Weights of a small transformer language model: no biases in attention or MLP.
MLP neurons of a small language model. Each row is named by its layer, matrix (down: output weights) and neuron, and shows model dimensions 0-127. Each number is 128 + 32 x the weight over its row's rms, rounded and kept within 0 to 255. Numbers have three digits each. A neuron's up and down rows have the sign that makes its largest values positive.
A block is one neuron, or neurons of one layer that tend to fire together. After each block is what it responds to, as a language model described it from the Wikipedia text at the highest values.

L5.down54:129143077105129111084127120139101140168017109146132180119073166093065100177182118151088115191104102133105186126163061170069108155118137193135162173128095104105125089127137145162122144103128107124106115096065077171141108145140152113149133099104169092112096152128113068197136138145153151081164101163135121187110139129116028170127150131187115147134141104110143139143133151165152160120103
L5.down117:160112158160125141123143120067133194178120114178098105151116132111133113155151089120109108077146112129182203059096129153170125081151148136107149104110163140094176079155116097119085159104127083107113122128120108138111150056114148123138131137128140232156127111114110102120101123105136101131154150152112115118125197180072077161158141135129097060095181153163118126154074138125149130032158
L5.down184:103111128062121164095144130113097082112114136135136100131099091093156142166139170132133123156140070128080071111141115105131099138114120122165128149179124100114191099154144107099121138104113139096160125161141096190120160131117144091182130090171151156185133152089124107108170099132116199160077157152134125140040072078117108143136167146127144143154159164173122112106160137178126149133117
L5.down321:122058140105112142135113132128192128091115182185130125071096144047188095109163116149126141186123097129074079108148147179174120195125072120171140102150112137131130145209151156162095139100147146127102099137126098117127148155109141093111133164128129082109168120035157140078120115114129113119151135090180089095098115131168149104134133119136159148126155139167121140104170128134122157123103
L5.down346:141138102147128158083154123078132107101198130179151127131130122118110128166141082141156088148122138140097188141093091130121143122110132101076138090142041134155104048172093127096137144145145152106156126102065164114175150146180183099145118085131171154109126137073102148114093123049173138183121198110116124105123080120083117111111175178103142117009135119159188169159109144155121128158115
L5.down348:087085092120107182088150079124081148094122172191102153170054127098157164116130158094118094137099129149118094150109165171164168158086126105146161118102141153109155163138103122132185083121178066118169127115088127126126092153175134071131108175164175176113141136051124082135106128122191106101116059133160154110157154166131153116077076083160119137057102220170155108128164155145140102132130
L5.down393:150094151107132114148107126176157083110134154097109114201198098124087133098119102144052141132187196047155144098128183136142115107124125113112096073167163127153139174161120161126162075150106083110151151113142185108095149106140113099170074133114160121129078083105135146103139181150168162182156114161134105099143137098193173110148090136132185088103158056080102122145066106066116090155108
L5.down417:114172104171115146127100123166060127079165087102111156151083122186154191079078186136163146097042107181140105132157139162139093126166105150173108081090121164120107113123096175141107144138150109121051147130100091132159102166141093021125115098104123107164130168127118136164126065159072157122152139121153105119148112145073170110097145148114186106181185077121146097164151144115107167129093
Responds to: Light verbs and empty cells

L7.down112:139117076129140154159111170126193137150138086143165132130126095116169063131127058143130123143129147155142120155134133095062160070153135131164191122101148072111150076149112126155051142124086088147134031191102122127112164151120156141115085133114169059104142120121078105146117117082117165111134071097134114122119051097064092102110163096121055185164087164112122055194118102169097146152106
Responds to: Sentence-start function words

L5.down34:119099137164143153116170108163116118154076091134127062197074093111137130065106162128165143156125129142094151102080099144088175105170124180089128105051135147125118191127096089102119191106121088160127114108146142091090088140069113171132189188106080149145147181166084136158133090097137122083089124107129087163165098137150185151125100127162178157155128103115127157147131168132090105194109
L5.down41:090092108154127140122117081120100151172091083073093077111198082094112094167075146089129084120142124120163116074083146098141155140126119069168105172166140188089138157109106161127153146152119067059174076127123175116087176109089112078137129129105125115147113152137167135149126152119102126194135034143142110055149075112116095108072098088099143118090097109077190081129133127136096157112178
L5.down131:144114126140112185136100130089112116149149142171107125129129169053122112078102060144122150152145148095125114093103087064131129113118182126117141148113200093201072130187126162130091114124082162115088118130138148106120161056118143158104096059154149129148105186161127081096058164165117146160145149181110100105143174109111100174087109128115157074131090186100101090159187119157108151140189
L5.down216:169186088157157187169104145127177116112160107117131136098190128103139125115145059116131113114139173138191133138071150071128125140103061117128190157129107090110093050106103135153115137091115161107140123143140203109190102102155089142088159182123121147106105138117120127110071116173147190105108155182139154089201122048118090073142136107120101134121095123086126136180152156156160074138097
L5.down224:119189119112109130113123194040101070101106082090131077140105143166133082125149115110146050137087115155132147152099117067086154145133143166110096107125096133066135144082169107132130171145117118139154094153105125131087094084148087064100121154084168140140105152132128147121113159162106132067086107134101132102150106117075120056129134114145100145176083164110154118132123155127197147164134
L5.down233:142112076093177106138159098066145149090185147160181141106098114117084130040060031120117137092111137125155147102116105114108104155072115095130114162114111104115130156150117169140085113164136137129094140135136192115172130091156103176135100086095150117060096156117109143098095170094088134127083088121137115132167101077103114125127159150079118138094162154077132130123128104134211094101165
L5.down337:120210147091131194113128180118116138105056223154110154117027117152163113099131105153133139124131101138172128166106175133063088161142219118131104114161153132136139104118159122155095112097154135116151141137139135172125179069158140102105171114136076129117124118144148174159187135117162165095151133157133175128101149102156090101126139162115166129113097163084154078091104094152160128142144
L5.down427:172171066085095123171133102123140175072130123119124133119098093082076070115080066124178099115103180057104166139164088157111097202190119178119122160153160096138099140122101133127095107142116112103116080130177142110136150067158132168096159114144170122163169143071135136107093158112098145186140091129135134082153128076106126057135101155089141123128190092117088089112159103111113125121154
Responds to: Definite article "the"